MLP neurons of a small language model. Each row is named by its layer, matrix (down: output weights) and neuron, and shows model dimensions 64-255. Each number is 500 + 25 x the weight over its row's rms, rounded and kept within 0 to 999. Numbers have three digits each. A neuron's up and down rows have the sign that makes its largest values positive.
After each neuron's rows, "fires before" lists the tokens most often just after its 100 highest values on Wikipedia text that the model never trained on.

L3.down431:516450479517487507520515512527546477529470486513494511533528487486486477515514574450534495500463513522513502483459530475467476473517491520526443490495463470467499475464500458527500488489490509504489496503541511503474509503515522488484510523499506481501460502493520487520495477465505521477466503537464533519481462430478470446535532483475486503525536534498519472476491476501484487444519480483488463488469512469511523485467500492508528531499484506533451545503504468500501528475505532526495533502512478545502542522488499537567520498515512494567521469505461526474523471445535526498
fires before: "ace", "al", "ac", "r", "als", "ant"

L10.down234:471462464509498524523532536507549515517455521523550477481490483518495525468510517481513473499523463506494535487498498478493507517511531506529500522503501464534528520505508492466486493494484492538499503487483520476494495529500504514517509481492488485501474450528512487465528483488456489516507503512490503498505473456547517490513500510510511462497484532453536475521506465518493512478509481483491529537500528497551507450528442497439488507532492524483491523529506506528511487526510554478506472518490512522482488503433519514490529545489537455539502462551503516477484496490509497500
fires before: "ound", "t", "ch", "g", "m", "al"

L5.down689:503537498461497483501522492505493519579489487453466535518459506507506521501484489510527500477531489501495533491473505530491512489493518442520469497534475479495505531531504484481479523533477506493445521510480477470522493505532490482479448495493541500506499481485505497494502508508517451477489526486479537515504521521510534522550490481509480455480478532522500487508468502475509502520496485472483514468486437520505467524484460453520496499490526452509520479496526516558541503545490505501519476516484475513519549513488518536546511521480493460511476508510518518516507489496511499472
fires before: " ", "ruary", "ch", " E", "ain", " D"

L5.down636:508485469516492470503544530505487512512479506501514484512524544543502459469463458492480526537522515520490512422523503514521506520449452532482475493523505487521508492475540519534487527468517476531541488471461498474484495524512524520487491522515525453521543488460492482511493489479497503498484487525478496500508488492516491514502533498531550508483479516485486499453484504494493544482517466482511480492503512515493540509516486506490497521504518470524477563497499496487478558480540545498489489451494518526496504478495532474478504535512516494509514463542469512482549480503512478518
fires before: "t", "m", "ch", "ound", "ts", "r"

L11.down560:505440503447506519503515471476463483476512533494520486470487526465493474535485490510484491467534503480542518541537520508481479520470480524506535482492538496513483554538524496514487513510495549525465506468534469477545521533462495549492477553502541465510508472511525494505460494509472439499497492491502525497555508491534521514477495519534512497503530490485479514509492528461469528511529491498520477484475522487505477501516478514524479525480481473496452478485502497523491507515479515532510476496491454473486531540443504581507501516511515488528466518465511509529561492501535467489
fires before: " the", "ed", " his", " to", " ", " D"

L7.down480:548499508529533477476481528493489455510529459458488475541513508502508463473484518473474528481480498535471513496493526475536494496498464489480522477501488520541530468500538509479497501482505482482477560513469550482537462522459538503509527526467458517535495504520514454493509500494488519535482497482441547446462517472508486489520498495512483481485511462557515450494518477547453484505489490498522495520499491501509501537508507492513505513527530430474482488507506513505545544504459472508470493479479506526523470494461460546528505500509508513476507518519466457541534517530473507506
fires before: "y", "e", "qu", "es", "i"

L2.down575:520474473519541507484521532517511490509462475507499520434483508518490467455476542518499545512497489516476503468498543540479495530502517511534473466489496483501489510509536473543513498478483466454458499547506530516498529521473515498527510463532547423491511507476499485483490514468459522474490506508525490529487499491505491488558503453502493478533487499504505509449498463522522498500457519497467517510481522502538500476502532469478518509521493483496510506512521517529482480473532525519471547509502516477469532472517504452498496480493522504535471489490457499484467494491494498475
fires before: "i", "al", "f", "form", "t", "als"

L10.down465:484487520466467500476516510488494491515480531539522503545514457539496502446485512516515481511517525479475517475487475537542483493492468476497530503491529492522500506484519464485519532507510528456506537462484514546500506508494509456478465530468496507484506460499553547484487490479496492474476491505501474522463515493490508545518516503533470526525521516493482507512435505499505495532493502559489556473475484496522484493461497492485467482493480455510512515491481453504454516472525508464508470525524483479462487470504493530478501485521498505455549480492543490546456491490505483484
fires before: "ed", "es", "ing", "m", "am", "iz"

L5.down594:499493482483500474492541482491529505495489525507439452530546536516466471515490477486501443474501519515520526536446502492495475483506509516489533455489496481473547494482504513502507512462456504497480509525520511547471479494482524525490490512498483485485530487460496551465491485515491522484507484520519547522519534505516456516501495497504513459480558451519527518500525510499516518505506460493492506552484513470508517507499528522511534495483527501472512495518505521484501471524489462426511500489527527506512497520516464485500524512453502480452517456495482483498504517476494487472
fires before: "ed", "es", "hed", " the", "ing", "ure"

L6.down367:488510451517511475510512503479474531505557557462510499539501523480517460528511483506531496487542501538565482478506491521515476509506527474510469484525505508466510487535465502468470504529511511520493468505494487512504470523498516512534510499482468548464502518487499533510492524507489490525468518459511491523496552515519507499467486457517501486551544507511519537448493499480472499469553512497519516464547488462538497515509481508513497477467483524491450494452512514489502526483471521529519539488508479464500460467493518502506485491511490515513529503468494523493505523481530478571
fires before: "ional", "or", "ision", "ing", "es", "a"

L3.down20:521452505475534475501502508500515544525516501457533504501494509529479510489492492442520453492501499488531514506479512509512493509554498494458480462484515532500493493482458492482572513480520459493483534495491479516500481490534499498519533437475517468517553505478501516519514523484500500505528511459501460517525530494487506482502477488489523443466478456517550528476468530472467516477514489504543502491453493499513476461496562483491504508504520485465513518526532537465510469501523482481447554492524463517528512486483461490475542540494481498492480540522530461498502513467463518516
fires before: "|", "ing", " ", "|\n", "ed"

L6.down358:505516458549443490482519514512476499512539493529479494508469468498518484496500487541451479449531545521509492555455438495541511498517494493509531504510492545502559450516500524462467500534424485553485494545462501504512516486514491523486476528512494543488496446505486501499478502492515500469504514492515517524516478473487532518513522474492482461513450524473535498536498511547488504510497504493542500512510550488499514542502515514478480496489485496491512564492509518452483536500489476492531467482487516491474472506491514451504493460515493472498507500498508496512519500480520506523
fires before: ",", ".", ".\n\n", "–", "s", ")"

L9.down449:523519514494505509524586490448514500542529506506491526432490514486544497469486520521486476492524476535486518512433525505517473508474497505509465460467517510477480527498521484539507503513480496472486520513527454505537508484500481500479492490507521493484505478464503514506491472509474509495497449502500505517449464506543531459494525509474536500489450521524535515457500514491513488508496512465487495508515512525491500516447493498515502522514480507466504521498517495530488520510489445518485562526511537530518537518492514484450512508499517491509445516490466538508526497466524538471
fires before: " ", " S", " J", " M", " R", " D"

L11.down666:497454476460498487534500467506506536474471506527492511462530501511509509539503544533489513488516495517529486519493493479494508496536479506460498468534542544496491448512445532505493453493488497554524497458528517482510477530474515528523464501476490502514507483493524505534493549519466481493502508488505491498520538481534456438520505536498460492536487454481513509447528478474508503501493475515480517504563489539525510504505469546478520466492459482506459517480508486502511498499483542492473477466519440495494470472520491491469467500490440510497466523505469499533474496513516505510
fires before: "ed", "ing", "est", "ation", "es", "en"

L11.down189:513508462500518515500522505516513503459540493509500550500473470553498508505516481528476545487485489504475522477541436526500483491504475510497502460532488485495517539509483492510491493506497477457507527493482508449554461459477521507451500472483505522481517501474458502513498540447523509486470521489512474550501484526515511565476492577498493495550518512518518518519480526493499539506482493522520513481526541534551466516474523488490501495470524513484494510524500512512511501455499499477519439511502478473487482536458489541478484499504490488518526468491540492497519507507503451457
fires before: "ed", "es", ":", " m"

L11.down544:475496500490479502577479458527549551527463481482477482497515495548480503482487483492512454544490441495515523525472521477519443514506505510533526470491503543462511492480504487503535479503479510466512515482508474478533501475455481514510456506486482495523478462494509473501545549524461482496470508494489561522456492482462492516533501484487481528483497428534540504502550503504496520508501511536519498535479514496554496502479497479479568542545462522503557497509511528538512465516493496500506490467507481496493528516524518481499491487532491519538557531527480472499477464507511469538
fires before: "ation", "ing", "er", "m", "ers", "port"

L3.down522:505549537536521500562500506517515520515515495531499543472485481559535501522516459499460525512515503486482537552462526552452526500556510459484506534529498510544469525524489453489489488503503536512471471451514517474505493522478493477516511495508492502517524524473476536520526467510506513528525497538477542514491489485504511507560474517507471474499505478547522493509528482505508500476509481512496524479489497528478523482498473491495474507486517506499505516486519493519524523476492511482534470503508460455483505463497518474516510512446511507487487537502494501485548540530484516535
fires before: "ed", "id", "ative", "ist"

L3.down480:535482517559499469458509522535514524510472464514523466515477490488531477471513533501479528525530474512493485464481531503526468522519498518469516494478484546484475490515513482482503507484498543484512481463506520509475495517538499526491471478513512493486482519493515446521499500424481531473433471512450486484520489513485503463511474483471529460466519508479472540526517480474499504498510525522484509486518559526474484509475511471455518512496471528550494483537471527498504500453509509508486501483515497492535509528499510497524473500517479517499501484520485536482530478460509489453
fires before: "t", "g", "al", "n", ".", "l"

L2.down674:504486473515499458502474500530521481511496501541460509550480495491475481501498529498511500542525508483467473522508489481530535501509493478545517508478499456522555561506478463479522520508487478481439497499522497542492498527514531480471497491479476534511554478489509477530511507508481526511520447493503528525499482510531477486528499512501512537516487468555490538486512478535491509528519547559531529452521469510525473515482511514494503519508484445512507560499505497488476532503467453459469486487512512489500484478503537480508533486547497525522489478505511517486504508512464516497
fires before: "ver", "e", "en", "qu", "at", "v"

L3.down535:495478483537521518513487514540439500472526483523455572499497509490491510522517538508504464501484497539494491515492489517494551507527505490525498521530535529504487499480469503535474515511518501459498526504462503545470517499479483518469491498500490437537534500475507472525531505524470561498504457480496487526524482523531507509551485515487484513514507507483457520471545469493503520497484519487457493471493506472515487527460501494477513480484502538490524487535508513531465458512448526498497497521495507516531492497524521448546453494475549513530518485471472535490508520498503478501
fires before: "f", "i", "b", "form", "vel"

L2.down86:519525500498494528509507517504495537492488539518494499519468495508475499551482492540464523499513469490517480523488487501525508457532459477463502497490510527472518506511472501527495473499481508519523495490495496496501462492530518480477503508515508462486554490421461512536489509476499481506507476508509497517499499488470511480536493484513477515508489532499507498498504477511433517483506502524433463487522481521561474509517469463495519491464451511472480531459465491535548469435507508503546478506476498495563541534443511499524478531511527499503516518536511491552515536468532547556
fires before: "e", "ed", "ers", "es", "ual"

L9.down310:501453507509504541569523538524465488482546514486494499512464452519471511504537467511505499453532557474482500550501531534503518475472495550532539493489556500512526480493478489499508523479465499477498477462522472479489505503486500505488509479475515543470481479545510486531512491478472506517478490500488466535516529512502494516513484504519496478500499513455491483522501504487463508553508503531507543490537482508502469475512485457494455546450500481504481564533500462467520504515489515458513463522479470496510499469519457448533492458512475481448492467535494502486481514479475525495
fires before: "'", " |", "."

L11.down684:480471532506493536453513491506528497497506518485482505498520449535499480533479471505509520509505539474524493494504479493483531509470558556500497500535497531517504446550492491530488517477493451539580519493522499492471548502479486448500479482501530482481521502488469513508461522466488489423515536509493516521529494515497523518572530502530517481502498514495503501477514476541510476511453473492501489553513514524498523495505457487505471512512491479507472527486487455514533513499520498476525508479448518476497486460539506518515518554476530509524501500497488495483473497489490526541
fires before: "p", "m", "pr", "t", "c", "ch"

L10.down208:553476492505505479491511502490524458499491502506500577471491480472506509487481509535483537483512533497488502493552506539497478476492501523542492488516512513515521482503484504507503512530469525466461501498528541495470535508488509499486506482497486535508485509489521448500495511501508547509526530449466471467495519515475517524469542524472468486540495530480495502514530540507481516545537456482499527500493460478517464469496471511532516538477474524481528500479463510516485469418453484486499465504499483520559500466502487518473468521504523523450445461508502489498502495455498504468
fires before: " |", ".", ",", "'", "00", "5"

L9.down414:494488491499538498521495478481549527455500539534504526483457480535488465527492484496488535505550512496527496515504474532473441479458500507495509458523484452535517534497514476497496533500506479491508507480530485509500486506518496482509481499518433457468532530507472476509508472518502498518549485518487539507538507491467503455522482505507483492503491499530517465481494527497488558492501497497510476538489490538503517502451473491527493520525464503471526503505517536513528510506540476527509487503512505512510472492471500493522500509495504455540499510503506462483507502531565488515
fires before: "ed", "ation", "e", "ative", "es", "ice"

L5.down123:509502524468517510457494490504494482482501517482508499508502494459489554480473540506474519498515537493466506496516493499507531532494461511532501523560500507509507512540522522476501482499516508443444501516514488475459517523442507542448499477476485458505466489477482487509512439493520486484492512501454490464494521521457466470504522470446518529477496478499504489488490483519476499518509522520519503520492505489520490523443522536489527505531518448453495471517461491530495533484464490523506517514456487496468505487479498497512498472513515519479546468541527508474486500492508506501
fires before: "y", "e", "tern", "a"

L2.down653:461509464488469518541484494479495475522493493512506501503510508538472475501448489493474492477526495539509526463511529504492511500493508536496496496533472471542510547528546517524509507539524508482524464457519512459505500517557503502514497496543486482508455441459502512483517487462490482535459502503471480468521478491516503504536537512489529523487511509473502515550532516519512526483481468497494501514551492510555549489537504448491493480483461520461454497527460508515508532470492499527511524508539508483464512482499511499487529495483521460518523466531498484491518492521472450470
fires before: "t", "ound", "r", "or", "m", "ch"

L3.down217:501492511510505497532519508485495515539493478430507495450504509485465525491520559517494515546486487514502488497475503544483556552525471484530518471485484472532460483471528510512487505511496503451505468495471531484507505501522509458505469514494496516518471500487531490519492498515472455487514529509465488589498503490509479539528495490497494474521532509474509523497490469508486529509535500504494549513502498497498478470447509502446496490554432542485552504498511510528479516496493521494506549524470476447507497514493515461497526504469493511538484469528522477500537509471492497483
fires before: "t", " of", "g", "al", "n"